{"n_layer": 11, "d_model": 192, "n_head": 9, "n_kv_head": 9, "head_dim": 32, "d_mlp": 640, "vocab_size": 8192, "activation": "swiglu", "norm": "rmsnorm", "norm_place": "pre", "norm_eps": 1e-05, "positions": "rope", "rope_base": 10000.0, "rope_fraction": 1.0, "qk_norm": false, "attn_scale": 0.177, "bias": "none", "tie_embeddings": false, "parallel_block": false, "init": "normal", "init_std_qkv": 0.0462, "init_std_o": 0.0, "init_std_up": 0.0462, "init_std_down": 0.0, "optimizer": "adam_variant", "lr": 0.00141, "lr_mult_o": 0.86, "beta1": 0.9, "lr_head": 0.00809, "grad_clip": 0.5, "warmup_steps": 440, "schedule": "cos", "final_lr_fraction": 0.0, "batch_tokens": 32768, "seq_len": 512, "doc_mask": false, "train_tokens": 193900000, "steps": 5918, "dataset": "wikipedia_en"}
MLP neurons of a small language model. Each row is named by its layer, matrix (gate and up: input weights; down: output weights) and neuron, and shows model dimensions 16-143. Each number is 128 + 32 x the weight over its row's rms, rounded and kept within 0 to 255. Numbers have three digits each. A neuron's up and down rows have the sign that makes its largest values positive.
Before each neuron's rows, "fires after" lists the tokens most often just before its 100 highest values on Wikipedia text that the model never trained on. A number after a token or word is its count.

fires after: "\n" 36, "1" 14, ")" 7, "==" 4, "." 4
L3.gate84:145120130069144118155148181153162142139116068142096184103142144070144117078065143121121097173110118058178087097135109134182123080131052099108099053137136175042150132143089087085128111156191126123130142137120091170081139076148113150177126121109157130121147093125125136140093150128125104168087087104092193145183188108214104109077103133116121117108115112170165151125128060147092132150156
L3.up84:138132171121118104170152094178156137154120121203098165136141150106192143105048082104098076157159121098103158140120156134103138117161157120106136075051145102099128072087160163154121152157169127106138100175107141138136133089120150111119091133126055153126082147132159157120111123116120157089118187120117144088074150159099119103136114118108147122128117117175090133156176114161115106103117
L3.down84:155105100111165152106102123100104159124151131124092117130133113105113098096098113157125201216079119124205102075197133105114090097155141127122102150154091151103174142093107086122145098109114129089146108181165151156170124103161076111162135121138127144189173132103140132068122159174075137189098074140086118160115085107191057147160085121137112143127144065124198149143113104139078179161147

fires after: " the" 24, "1" 16, " " 13, "|" 10, "–" 5, "-" 4
L5.gate165:166155105106151116140138116101164104166108080083138161090099148131132137178128105056145142073152123153127137111078107159172112136088144096091125169070113108112170193139145116091104124151116173088158161140108138080143139124153137183108178087132171127096060113047162102121161109179132104090103131199133103103196162120152099148095096098106154128096125139125147121098077098074217131141128
L5.up165:148132069095169144115086155089110168122151094111192115168173147209110117106080113119121101088107132132142086142138164105142106111202083142169187111134103145084127052093133129103169152156120186125127122118131131136108153194140153173082158090165154083174160117167096158083164166127163166180093094143103105095130127085116122097106132158129102095113137151105165125105092109101099172149115
L5.down165:153123112122168145133185135129112131209111156158077140155128148167109146086110107142059107081100168145110089157121123128111116119158169154075191203160127144128148071121162175133141130178123175127131136167098109112170105153161160131057152126125139104222143151160109157087107151126133166108074099114098148170108163107159099059141106131146142115117124164140082172168111121134150083171128

fires after: " " 50, "9" 7, "-" 4, "0" 4, " a" 4
L5.gate174:157114099130113133145109148153168102141086116041131192131150118119116149169213144159125093089119143146138177170085049117115098116091152121140171138064181133127122127088145150125164124061164130125116114123132140158118133121173092078148187129096140119098092158080145112164147098184109163140112100177125164070164131131160128190099087097102115135062095137132107090079099090131125212097133
L5.up174:072183157092071116111121127129130111123117136224183150139161111085123160125099105050146140098154117193145149084087133096128140125156082088139116130121127116122144181136107070127110124125148206086133184152110100112119066133074150118096097104162099121124110083170161090147135110113124169101107103156123105118189074118129151161124089094099094088119135080090079147176122187122122182136118
L5.down174:151093140082130146130123192120131105136072155054106151094104115132118142134176146141097097138133114152184166119165100133147074167118150100174116063186087169123142131108165115183130080103110142149144134080136215139164156113184139139112112119075133122152121117163109150169122079161158074174103124140155119134128140130106070139133113136100130156085149149118114133048136073154201169143112

fires after: "1" 66, "2" 20, " In" 7
L5.gate373:105118099087105137170200116169076163193130078156088126097155137098110109047079144075149087121123135143122176093126156151125152143091151113145153140150207105092102119052082138142142102158139141094088153172111114125125135158076193091115058146138141095146148123112118103143107125213182147123091200137143107148132123107134132142151150112138097082085142119096150094147104197096147135124155
L5.up373:097157108092120134195178106131076103125166142117150177139124139122094115104186092166136109096091150180129062122139181118115104093136130058105141145144150122142169154148176143098123076133106185209091083186133188140109118124083133161157112126160143084178167136108117084125101114103110136137173170079180072142122164141093139133111100109158102140106184171127098120087114162171103090086168
L5.down373:120059128138131124171085089192120114123140137142126157112118095146082162119154132139125145155136168148082092117133136195087166137139143153108107161126096178170105130116121143130110060141073186146134118157151207083206154130135120114137174088139114163118104173186081175118143169094174122182093103131045095171113140129169058082087124142117145135150158122154086087121129163132141077167111

fires after: "1" 45, "–" 20, " (" 6, " \"" 4
L4.gate487:150182145130156119148092128124106069191103149070104085122104141090196115121066145114124165132080114074116145114124127149168159154086142119156149149165115155093165166080127113120096124119137107149161205106072096190151095065135157127060103114150087097154126133080162103165201129126106107105116238099181067124170113068121124169156110136158125110113127039108116097163128073109137103109144
L4.up487:137111200075164090138050101157091077162116166071163118125101216090154112186098168090100145117147135177133098099125156171203149118079135140146172129081173122098112090141112111137134170107183149074114137164056094128145105139150132194103033113137128099165101127168132133130170171158118100123135137097145192143107149126155143118132118184145148112116087124179127113150122097151134111146120
L4.down487:131107145149082119200085099142090162079106102129177121148091170101061099126152121133074111124100142116135097102165130152101163116129109142128130163098138117058108168157131152143125096164159113117104118126153078088143086117156147115152109106106209177126128146174117091207146112149129094113113138181154147166109156181069128129141123091134122124202105104117128077113092119099119142130122

fires after: " " 48, "1" 33, " [" 6
L4.gate35:101117127140135078128135066102158125159087193173176071192141093160075102105104070102129142126155134086125151102099100113126125174046111171072128160136148074144190148133142171134125109101180098114144147128155121108148126143178105170102124184148127122097085134085114159140103152136139098114151160116131099106150094109152127119099079103108122139146144087110077040155141122139183110132133
L4.up35:166147156153113121107132096178114076067089089150173083136077133129071142094133130162050115125138137147094155129142064093117087068126088099162176161121186148096129152161121180155133188067134122163127106120117148211169118195141091105109112112120133086131116163171103137113160101169136114070122142150082159112139134153128114131173176151133084154142118134117173109139098093129143145133169
L4.down35:133108105127117121131170153145161138140114152149099048135090112113060107112174091112070116145092229178175118124088064142127093114080091083139173131189142095138188145100178178128127175093159171147159097111170132175113107079131129144108087090149215102072104077135101148141133097122118106144110168115096152181070130168103195166180110127145145134198114117128135128178047177088153139137185

fires after: "." 54, "2" 15, "1" 5, "\n" 4
L5.gate73:135107057161171149134056173138163112070153147127120155132091164057127120184145109081112144142104164083176160098061082144129138140121100057113094116061080105087158163122174096165112120199079107121078118139084121150124155140092113108140076138090115119137157061132112148167134124153169165125109124118088092122101164081174111134119107100125094120096097138072111127072122097178176103150173
L5.up73:097142107122106127120210118107098141123089189122130180146099126093134159101111166130144130131186145114171155057084074140152152117120113094119083137086138157111199204134107109129062097145139059112152136127092130086157141121204132093114127153113141109075119168089189181140093100108138133133146169146175067113062146188141134151110173151113101100059172143112173112149077156182125150125141
L5.down73:088146090195152129092079185147170109111148101086146068136175162168155134118136118154144142087071149187131060095104142186061130122114109155138143112172196087134107096127113085142192094113112141128118150094107102195115119140130082170099155197155128167131133123113171103171174088146162143144164098134106166117151143123134206182175152155112163097091135097093129142082125152125123107120170

fires after: " " 52, "1" 5, "s" 4
L4.gate614:127128132139167144084139134153170104153135143086118100116132138181111082097130127106173086058172071146109124056090083108083112157096121162198120159138120133146092160158113143180111140107141120083092114155136117148150144109151116139127083165157149094136089192168146118178147164127106052167103117134132088092147164130092149164093182138134117126163168131090134069076112187091139140048176
L4.up614:130142152136121151079136159114177112163169164087148108135114110197094161138113137153111078128128149112126164062135115118115100145126084129182102127150105080101084119098110157142135163092129114142113088105116125157163111171154082124158107128165172078171073189124117140195176168104165114157109139180126124118067171129115144110162197135152167128169164190110168132132116118084130153136127
L4.down614:152084160120139119114119184168134173126134125118128160159106127171116202176106149216103168159100141153126149155183136113097130124162188088079134132137095150116129120085191158101091095168143146167117146104108150153165104170162081099158113127145127129052132120149135183164094177106069208102165116073164135176084173124103141082194125145112137151118158145147155156153103163148136100123118

fires after: "9" 61, "8" 20, "na" 5, "1" 4
L4.gate440:182093093114159101089145137130153150161171141079104170108103139096126181172195111118102115086150134175092143156142149109149108115180129122090146104143089149128134086094126163170143106153152134129118125142151103165146159156076105095168081140138159103176132115151185066127137101110158140080096146037171075114163164206115166122111093130108083155183119072175121222118138090120110142158037
L4.up440:121112142103108140127154154121189184091097094125133171155117053071160137134237125114129186086124154145137138127134156092112125158134122124149062096102159141141123144144109149133130097136111150145096164203111121161095163178093100120125185147086229123150175142155139124095118039147139093152129114118131077102133077148172105182059171142120104135143083098117108143090077135108119210113160
L4.down440:111150075137130162144161114149076115168156103167107117196121163165123071082126090142080099189131100114148153109126124158135097049145087104070136117176075144086109165123114153111120105136116116156130124058120089121154103073160132175074094129100145167114128156060125135134153206141119174143198124119121145141145098127081043103104119111156130176139118115123129145112179119109151093108098

fires after: " |" 46, "7" 7, "\n" 6, " " 6, "-" 5, "5" 4
L7.gate277:101079118129181089086149143160093132107139121149109124132096131168195148123137149153153087112140134191151176124086103132148123063099114118147144162139131116083127146089120101183131157153103146111138144086146139165124140166137177132108149118090125100087137117197129124182067124149160121154144106174142181116099163163130071182081154082144177110052117145103168179084129144134173140159130
L7.up277:077167100205121104078097137133097082121104110102110108159084135118127111112149051133134154148122106098099220072122094121160160110143143120127089109127098173185137157169104100102120151114111187135182102131147094107122091119043083071115079159108153130070139069165107142181143129118087119186148082159149116159125097176171149100179136083124187064114124144153097171113150161149155119125178
L7.down277:175095104125169152124158152104101123142111175076141151092113075124128127105135116099114155132096163117175154124138162120121071161176124152119121106169154063124149111153176180137115085104113142188073114119104113131098161076084124154118118133138104181163168199102112147172116097156104127130117113110167034102142193104122194135113077178145119123177108164146087062105092142123109106153149

fires after: "0" 27, "1" 16, "9" 14, "7" 13, "8" 11, "2" 7
L5.gate319:114057103170142177170161209136122160126124123091090126083122140106149147111100140151156154122129138139161151100071165132109132140105144127151082177161133104110106168128168169103141094128094176139064164155175122187064130097074136118110128146143171134111078135141099130105149121102133110170093122119132135132097125144047117133096059169139104194053164102107146093174100101136128145124131
L5.up319:129148170161138176087090170127179117125133124095147096101127133146162087160148119135123105143097150177159128144119113146111081123143184121128141153141111098095104110116128156146152121141106170124151091134185091120126127111142055100182150157130096163121099095125082134166073059124108142147154116193151141165167093150071087103114114193109107127112098022145077153138116116085139133121096
L5.down319:106088159062161136115158099140153115143106099127168174172184186085143125132108154161121070090109164112114088071146124160150077060144112101175110119140122050133158106128123179126114102124148149156203125087180162154081139077139146082144085104102108125128119118129073126185130122145169124091107159138126147159100151161089203124091129139088132109120156106169138136168072105105231102128151

fires after: " |" 49, " " 20, "%" 7, "0" 6
L7.gate519:137088141137128135116165111154162180166078100084143152118059146187131084095221147128132160072181155141129110086169159182162078113061120167104112150134178121142116125095138134163133149116179154061110189100150120141154099128158111158123099116129166174101124100197135126071134121160095117145101156183160146134099168091090160105093112109068138079159161076104119107058104152136104135102112
L7.up519:116065122113102111101141069121168149148105129142131109094112088083087153117137182111159143089131098123190099125178161150128136151130122103146124136159141042152146084118169134141129079176168074114127114167104098101173155052147159148141094084148106111106157105146151117128103115170124102135099205174065108139122149075089129094124107157114157046141136105128091166163103144146064108142085
L7.down519:185133119137143094098107142061063096149111097133111121101106073095188169100075110125118142077084154089177121113190163113128163157157181122136156122182090170111150173074146164128101095171090113102181106116061149069135123074116106141170145110094140108165135139176111111221079147137138112159120138104086151115082091091116113129116071140109112135112136107152139171150101152117089142124131

fires after: "9" 20, "0" 16, "7" 15, "2" 10, "1" 6
L5.gate461:139151144129128088104098192111149123147111101155082120090084161173158064063078129145105136101118118105119154165149161118108169148171153176146158141153104073107114189066183074093118106073108106095122211146139176158140136129122100120116134148129131091128119094194123147138132118138134131123096164139093132200161157121135136093142157200101198103061150108106108192158123123114120131094150
L5.up461:145164071177171125116132146146130147113120158139098191111052126131073085177118098192126092132152169166109098123092170120096075164095124164191085131133115108165090124133113112156134098128137131125082169127126105159075115109067114140140122088150107071179149133086187105111129099093120075199099093115129118122174096134142113149130130176095124139065128156152090127122090135096173119071127
L5.down461:110145180104111109074157135089127125119116130135193146106177157162102152111139193137158064068109119129075110160115088130099140122175163084091085131061162132099156114174119094118141134140112100081126138129149106102151137194153116134134128091197126101076147116109083133102123139179100096088088188162159073158111148115141186132164185114079140093166061135107131118070126111130143127135153

fires after: " U" 26, " A" 13, " O" 7, " F" 7, " P" 5, " E" 5
L5.gate256:076108134100190119125133073154124184058119183062132106067106121135106160119176095131168080087167119170114118111107112149113091101098115135134164116151122182172130142106139122178137179135149131132070120119075094127129047069114132135104155128102120079130052103077115144068126113154106132129097124105167083135111183133106104193128175151124141194174125118132202130115126130124122092096175
L5.up256:115125136141150140157178086166209118170149068073166108173139126166117126142142098152169161118121135089113209147140167063054123125119107110150088150099130115078143154148166105132150116101176053091113138165075104072125107143116151080120085143101125188161132172161196134102136123142137138088109125119127133140143054053137113102080084108095071110147154102078154082120107095123159178084158
L5.down256:081116117146129132123173118177138166087143117120136160164116131144140134111123097124086073114068151112180130122140068134129098115049053163117148127131098134094145137131113117094120201176065116084125145091162114090126067149156167154116130132100214136124112132103220093104172096147148157159144142144100119144148137109098125142133179128101136188154156160096186108177162125083084127118167

fires after: " |" 32, ";" 9, " L" 6, " W" 5, "9" 5, "1" 5
L5.gate71:154140111151088150141132095127106197093127111120149139073081161107118134099136119202147094136073094184133084141086127096148098076147138165144081215158115160090126106129120130101146141142143135100120196140139098069150119074114178175122098117108119149129132077124132122167110087094087181102155183135110076145101154130097138086214121148150090103153126105157147122099120158098149144109095
L5.up71:188108091171152127095151183082093087145114113210135110128162133127150079186105127144145126136127123171130092129193153147149131124144153071113088149163100163164185059129090181104164074141105085109055123125119110182143179082163089135099116088079162102073094204127133120146119100119160118182120120122117118168127135161144139132127157183116103179108098155150097179113136158094123143148178
L5.down71:130103183086130089127079145153114099128153099122094137139191227106144117056135134109087108154154150083153101124127128177136147161149120101153112144140078066135144105138140153182147158106164110115112157116125154131112185138146110155170139141135138051156090149215191118127111136213161158100130128183170195143112148137144220145150105137138098128120148139090131140136055117161091112069178

fires after: "5" 18, "0" 17, "4" 13, "3" 12, "7" 9, "8" 7
L4.gate190:104132136165112127083100105118160164142136139161115080104080104169122102148078116106167094093138177134141097140144104125114130074171109127134168208176167136115170134135130109101164171121192107122189114132174130125117163092142100169168111120084107104079079144118108117152090174097136100124089105169108127080018127072169120121095121176106089142123087093118106088085186203107108076175097
L4.up190:107170156137142122116095181125153127108154083174038133135117136076117116142119080104120119130143150127126050103152050136183066148157145089126112114131099073165122149108176108125128085115115100186114118126170101131133136093160137133137146217131166148113111107123173108117119133120150159122139194187141162148086155178151158158085104151052107120037143077146156115123156077142096176146137
L4.down190:152133142061122100092131146150103162203102110105129157110152163127184129150112142123139184154158112189141112117170099117074156181148169141142050155104087114120109085086092198107097099150119129156118071089106139098161157126065168080111126158174143166129133147177106151076137135121172169187163147129164137199174082115177134100059139145128177108116136172082038154181108126138129126149106

fires after: " " 40, " Un" 9, " Ex" 8
L5.gate37:102138120079140149135098099137112063162156103130130148191129108165109158130145078056146153116144141091089156098213146115126099200161107175156153153118110056120134134122120152084124152129104150105171128113124120208151116190116132140119118153105144201104096136149093110136148158155102117156148110134156134114064145126121075155126109107081146076168196101098076124125046153164115140137112
L5.up37:129200124105079135113164121175101115094114104130177132195169116149109176122118087052113116128147129138119152110111117133134127156136122140109169185150120083104111102150135135129142170126125160105121099129132143183188111181153165171115084128121104166136108156125147106133191145087089152088110109161136130140106111142166105082159129090050127112138145095145141125163085151137148119133153
L5.down37:153144130157088113117065175143124092109159162109132173077202091118136102172146108108148153141172109123103111088114151107145149143115083158174072181123080106166132168089179144088138163057129153156165087080152141139140118137192166131117163099128173148130105167115173098128218170087089178145133106117145146103104097125145162160139097144168134163152165087183188116150119119133106123169178

fires after: " No" 27, " U" 26, "1" 17, " A" 7, " Pa" 6
L4.gate264:072116087117189159163135094170048166112147146112186084118091130039179150141168071175125108105130132161077106144137159115140142156117134120197158174119119124175092132115135152175099186120146166057047136151083130113148087189048128112088111118116153168150050143085124152132131116165107109133093092120139134155154174102124093154115166070094052120157088140098111094122121105187129149141121
L4.up264:143081160167126097175088170165159146133106118112172121131094092071150096132063085170110040078197139149093149145107150133131178094118144103122138100065190160093162153110112135162142131111203148120116106154144102144185158157168145154094133100157151179135125094070116140152122149109117218115133138152080120128193111126145129132110124117091081129133102138100152140183097084101095178115067
L4.down264:128120169137053141125119117130149121091063108157139102184139068111147105132132170165093146136115188175176147165100132122125134156113165180159096146131120186116133206167147124173138092177149124109108110166114169133180173109139154143125105117140161157078192118138075091172109086144178141106178220179099112132156106129126135054128072119093136147149130082134099135141172136164149123143125

fires after: "s" 26, "7" 20, "0" 6, "6" 6
L4.gate297:129154124135147107073107101131183122115093158147092100123120113164146162100078157136154179109176079123115136072163102143147164122076123108135087172187150137121112133101111149172077115115079119106155140191147158176115087106142090137132143103138055067086134136109112167170183155109138121112104157168088099088066148120094139099128121146086132129106139153138100098074121139171164132089113
L4.up297:167119126105136124097178068136114144142119109142114091132090138114107143060090121156122194225119125140145178143156168116143173141166139116144068090097074124113116122114151116118161126167137171100118165090102117161180156094181074129183134163111128138093126146169107096162205210112132163104077129108145144106110144128118169101118098164122137141077172103131162098131147086109152174111137
L4.down297:075063131111140139158160120120077139147102132110108100172146092105105124121118177149067088183103166156132178196214133121174146125158178168167112082185090113111104116164143152107191133128130140137032136072093191092119181158112140122138081124165137169128137110126117145144092111102156171106182136090135142118123126113096161100119116089138152134132107122107134207143154087169129134159132

fires after: "8" 28, "1" 26, "9" 14, "4" 12, " " 8, "6" 6
L3.gate154:086100096114098136180175158072106113135072128106124088127151099130139145126112133124116074054146101156104153168157120131085139141105109086086123099175127146118139141067164139157133167145180208146114096187159160134133141087123135151139178129130140131120124157130115115105086169182142169135097116152099120122090109123105086110156195139114097178167094127187142138116110149124071148118127
L3.up154:119124121131101105056161131064120101099106059108091097144113068109091156119115101130130130137125140135093157140117146179169155117132113128175134145165142134177180120092134201118193076147108118145132161151154134155134160128157136124142167132195086165150181141133173144166119147101124103078134124176164141077101124131117155170175141177114049145102135097132084097138127095066098146174174
L3.down154:105134111104082068127120135200096149182086143135100123138129141124121106159121105129058168131120114169147061087122101163119153161139129157121109175178175104151184187125094146105121135122125137130115152135141137159090155162135140127120110142081164133149115106130166170142135101126120137135114129185141137199113185197100134107127183180122142124122099138157102104140085192114131147076133

fires after: "2" 35, "1" 20, "0" 16, "–" 16, "\n" 4
L7.gate344:116097172167155139162110136148145144137157161122108151160147172079144126090089131120088127116131215149175111145080060174097102100102108102138143133161108137066130121147119122164121168125160102053145112151142121099082141108161128104109162092145141089116163133159120164122180128070084151182140144145135121177110116102065148115048082166119188103098137123135128139161159112128142127116138
L7.up344:186094084148142133158139117160158133111129094130159133096099144118142111076076138141155150102160094127168118127070105116150122160086119116175058144100093147130169124119160146147081142138168095107066150131154168127078151179172111088082181105147130151113108164088093101108151152138092132174065149161182160090108187135128112129098121196084078096105119113148154155138102167082176163121092
L7.down344:112103097150108183091187067163155153123101149101095161081134141151098133146107157143206078094091071148015121134114032175118170083120122065125108075125087144142151095138133162124147165091132140116142191136174134111157146084125103133099111168156108110189084137096138161100123114109060139185148101131131144173122134117153052158105094102122126147110084105144124130163118119181096177107086

fires after: "s" 64, " Sal" 5, "e" 4
L4.gate313:138092090124116111139108158138241177104161164165100122089135097096076131106126178146129192152144176145082225162074100125076090160130128098169127116155142089151109107120149159143126097157082145091131170114118188166099125080086093088141125114157127115135068162169105119097106162091124136150086164161164155138085114121118102172111198107097134145121161132137154166096149153124145115163156
L4.up313:163118119120175096094170184072193106169163069185050135150115216138097188106156121085153181132170079192111083113166141170122089161114138108127118127076183175129148083060159140132155105087121141103123107148082165088106172139113089139102105131113161138148144195177112130128129149155169153197124129137165174131076130164122133090134082076188159107144159169130100151077160128128117142193071
L4.down313:129089113201089062113111095106141178127101130082063136208128141154091162159155127154094129140115083122114107132150132128164105186169110167068109113094154180084126197220157064096090119113113114164154110127130106150151117157185148122121159161144108124081166155104155131134153083165073124165169086101168127160123139117121097114124133135177098128107157176107136187110120067091139107153145

fires after: "1" 39, "0" 21, "8" 20, "9" 15
L3.gate258:179117125126169130097153190205152161136093139112093182123143156168110072100147169177113162088072158138145079090062112081155129198189073139124124143126156163141178153161147122138187091099197160123138162143098148169126116104085090145133101106141182111147183065133141102162180119144070109163107034178137157129123143167130156111086110160109136130083178137153141130103097093147137107185132
L3.up258:122111137193098080134165150085177158146124125170139134090145116115144176116178130182136138121129144174122084109148112140104142185105126118164119154138121098128165104067105103141120129135090132112211092126227136152102183110153113158122180130116198170121166129092127102149134087123091116192107038127139100124088139167067091121080120216107097123108117145137084108149111150157140170133138
L3.down258:100097168065153133204148127137092109182154139090112107148198167136074157105141143113106089152142110091041149106122147171211101108107173134134091091083086123138145138109159201110127082130140145110118147123156146130169117104188152131110128146128122095138114117101090135163169151160155181152182158145122152128092158118126189106093090113162078138149167142137142099093152155050125167114151

fires after: " " 51, "9" 15, "|" 14, "1" 6
L5.gate606:065129058140070117112128116173117115132103132111160160138119163137100150141179132117127105106167116121115217102092128156136136083071131109057067138150138154119133100166104128158092095146175110064179117126093114142148101145059169125136095143092145124161077133111119086168103112128103144114138141167075064143103115134132080106120188144086110125092123087053192062130129145098140130088173
L5.up606:149103146073147104137152160116131127097104139157119125131123101145138071164066152067125109116060171154142132144109117088093144174133094131118166130094108135109131223122142124077174139170175119120156140131115111148097117045165110141141098113110158137124100099181154107133164086117095143120135088120069137135199122096174184118090041130121119139089145102114134161128106153144152124124080
L5.down606:105091123095086154083168111077109117125171091129114152045088117162134109127088135112166116158089149122142099128119067196151115124159172133156185150123162102125200108093154141156139079126126123124129179200116066128125171082206131150190155090104098079137154137126143134087128139155129085089107109170143136156124198098089170085157091136108111132102125163202117116109116088157177129157129

fires after: "1" 33, "-" 13, "2" 10, " in" 9, " a" 7, "s" 4
L7.gate21:135077156124077106172091130120128115182157089102105109125082175160147109098109108063093105088137107133140072113099115119198138117141187081094095092052152154152149147108113168132112086155126123097123080172066101145162141113042104127073153117179057100209163176164155101067118185174118146077144191134175074150057174136111115147110154101128152098122123079136104097164160091113155106099100
L7.up21:134093175133070122142123178125140141196141129160144161133081126155082103121137059113127122077172132169145150132146141125094128111129172139129134132113163089154150148145082199163140079116114100138089118155151085104090082140159084123147115128170133130163144193100104093192126135158139083126155131190130123104100091159164180126143158101157147135074154143121048135156192112117190163110097
L7.down21:176120121121084104126167166100115115103146170119175151123101146177130095145159152119088114123146098153139185114141107081100087155195111061073121142093096134121131144156073111104169117042111171089143038108152165145102128075108129102118152122160192175119068170170142129166129153083144125135065140169160116142073137192148056131143135125187143127120100146137168122180142140109089135087079

fires after: "1" 51, "2" 15, " the" 9, " The" 4
L4.gate639:104131131138151131214101065178160165150139161096121100165143158107123097092146082080181125067151094134140119146151109136047116137107141128128148118097136139111054171125163109112131170153140136115076138144097173084113093135043149097068160156112079101154076139152150099103126144121143173145122147169125094113069179123076131143095168084119063147136170139151110113142164112115120191152138
L4.up639:103126115145144124108081134131102124147182168143086123202155120152167110156122068146134187125076027137114144154156157159072124099090151036108106131108105143142104146069115076100165134107133172134125161114101174109124137160125144077134113170155135136081086158136128135163123122115185192153139168159126155108047149131183118123146212101178118087149139154136146155165126141129135147169116
L4.down639:128143146109134114092127147123133127149095165136135131200084146199117141165119121140014193153124087139088158081064100149108146052119153089143144108104106194125159160085119131089119094163090146202183098065112124102153139147113169107153127205149104083118120116135116111171117105147158103092115142139134164128094117146147081118134145137192117138094133162100105189130155101112169101196124

fires after: "1" 38, " " 14, "4" 5, "2" 5, " As" 5, "3" 5
L7.gate138:122158140183178142126121113133140148133186046111120188162113170114054112098134066102129109032122108104088160107116118167171113067122099117175144191115151171142133121088142093107152176173208098145136159108166151110205097146155113168077173182099089145095053111139136059110128095128133145146147151163159142154095151105110169098125176140077145151114152094093128119146140139093161161098097
L7.up138:056134101107158129137086075115080079069176103109107127113130120130146130119113159144095175107133096140124125138109074189150100120105112129164155093147108107148162134121122098086113046173184166154175136111115113132162080101109138094140121116110159109158125138132113099113098139171189101082141161135070111093088104154139176201158146082106133090097130127114134065162137100084153153145071
L7.down138:133124097199166066112143102042105110093126134144100086152158126159109129178124147127100106127127123060135143141091177110166115126122098141127093108152123195125168109109108124179127109155082122134121102162174152130126107138124157090112113101168157099127117135129160116106117053178117073116097133080132063093119106142134183138159073173087161122093137222092097193172163145143108136205086

fires after: "." 61, "ma" 4
L5.gate350:196090205136202179122160164085123125126167127129105101140068109076066098114128073127120156136166096087142123154123095109088157172130155091122139107111107092091124085150091146140148100107150100098113146144156091175141112140078088116160199098168161091093129112105167122147124135147176110149129176082141122078088134172156098161112084109118152170132100104151162120154092120167178144150129
L5.up350:123139182149135151126131150079115123112127145140108137120151132122085134152151103114112133104106107129185144065188164092107216088076159151191136112099113133109097073097131092085113137133152082140095125138141111155090125117082115121155204119135145139109099188136121160143101140091141135125134171123105111082119130152171125129151106151156149127075108101165145103191080158116112118192132
L5.down350:122168115124060120112107154093066152065095111145132147122130141088155152122130101083196182134094097124138112162110101144133077200153127087133121116094179116142166135066109086093125146102110146188114142106142113146145131065128148110179129106151073170123088126119135123159155074111088134161132137116130101119125080082082095118080139120126094085184156080080144113140124111109109112141092

fires after: "s" 41, "." 6, "l" 5, " Sal" 4, " Pres" 4
L5.gate53:127117107153169157124132099109141108116073159194079111160090072133083138126085178087144143156124165116137102074120155115133116148145133059168102091159096143121155082084103096082134074147143102106138107121137114152118129107103067156134107140125119125070100182151079126151121178131132091138110175141111142119073084155153070161152130210110101119081196098113142113135159159106141123169095
L5.up53:147135124157114097169110149089103165138049127177099107151183168115210106129150127144094142137100148136143158107143130180140143149119100036147133107096168085092137088139151133109141104066132178116144133094171113111078134179153111156174115166175111150150140114123143180146083129114104142114068136121213158134086102103130138074138182157146154078139119161067087111157131152172062140144131
L5.down53:156161143126135119127075139099091209110175151087087135164080143106128132192163113161090095092121084162144166129081114105129162120137119144116120162171139129143117135161125116154115158085187066145114161080137096195130103183181145171167095131140138106155116085107179115117111119140130100118123149087134119087134106202086139226114085111086210183093182134143130096137099104132096140118181

fires after: "s" 60, "w" 12, "W" 5, "S" 5, "l" 4
L4.gate395:122103143146152073139123192127112098190116077162066104097119154086123067192147095076153138154168130130146134140129143146149160185140135101197086141123136154136158157172112094088130085137176120062128090119145129153162158184110102166133076100114130109125153130162071115151090169078198154107131177136146094104096144112152119101092140165156101123086121182136103187148158134178141099077093
L4.up395:082183161117101120139159097208091117133105094183110148097126181076170196075144085079134155134115120168177109160136156167095096163120102145200129128187115120124103142141167125094123117146116118095106105106154130146126112111086119126115168146085083054139114168178133136158154143134138149150087091141161165133053090095034140101140128162114151155206157091072118128115155158125094102177136
L4.down395:177091127129118176128112142099120155154188123087083152159092111099078120227149168160142127093133111096118133146126096095105158089121125136071096065108163086085133145115088116172083085103097155121152092093139116112121173092131142117119081128152188133147102113138125122108154101071147153074133132101163123059111136169147056102136151194207126146191107135170151148190061121126113106163103

fires after: "9" 21, "1" 17, "8" 14, "0" 13, "6" 6
L3.gate20:088139100104131170181099085138070124113051075146158221091116158102133131126120153136128199108095160151147151172158151100159116155067158146090134172111117170069138153139162141072090132101149171103122152103107175146099151085133131153147162135098119155145097087138131150179096153133146170115160107202066138099205102137152135128099153114137130149082130129093089082085165090133145099123140
L3.up20:152132129108118160133080201163094165168147124084134118114095150172113117043123129154132132149162105119139122111153127147082099155138164155125187138139136128190155118130143201157153132145120199157080122162106113147139127146085077072178091140183147099137066122225143111097132120184129058064089091171155110185134148128136137123113163108090121117151176102102094162184107214164127059171152
L3.down20:126185128127077151169105194131157077106092174131186109154241130075178095122164090104066171152103123102190129165113163113127165169174120129194128157117179138143107200175156097091170169114111118103074123137127151130141140102111153078121135093069134157159100096120142146104114095111117153139138117181083116161129149098072096163140115103128137064110181121162148126091150124160154127072177

fires after: "." 88
L5.gate148:181132154101189089146161170163130100164079145161120169125102144122102137122078143101056099133192079061158140101126160112134119180142139110133155170140092141154178146122191094119139170150168084098128129107139138076128222104133130186096111150121127161093087075156130087145106107113179112121146164110145069126115137159156061124120175103136141135129157111108095110084101102150112091120074
L5.up148:126083174173124158170133124142135149146085131148088195145147108128125107174027140081088128119089104095171135084058168102087147175151090089119133110032124200090133151064135061116125141162083068168102076147122107090085160125151118147102122154139109109119092114138155130139202134129144199142111147112152126111180112171158149103076153090175137104105147146106162103136158150103140142141113
L5.down148:134146179134110125165027061174132138109089091106142128091136107133121181103105158092188166129085055128204109086116169164079102111167143172166141094138126075073142141104111071143152146131161056208111146153144122143084099142180092153168105163093157165156125138128132062122116174134098111106110113078117151143161092127141111148136100098142107130115143146117121051136125111146201173158136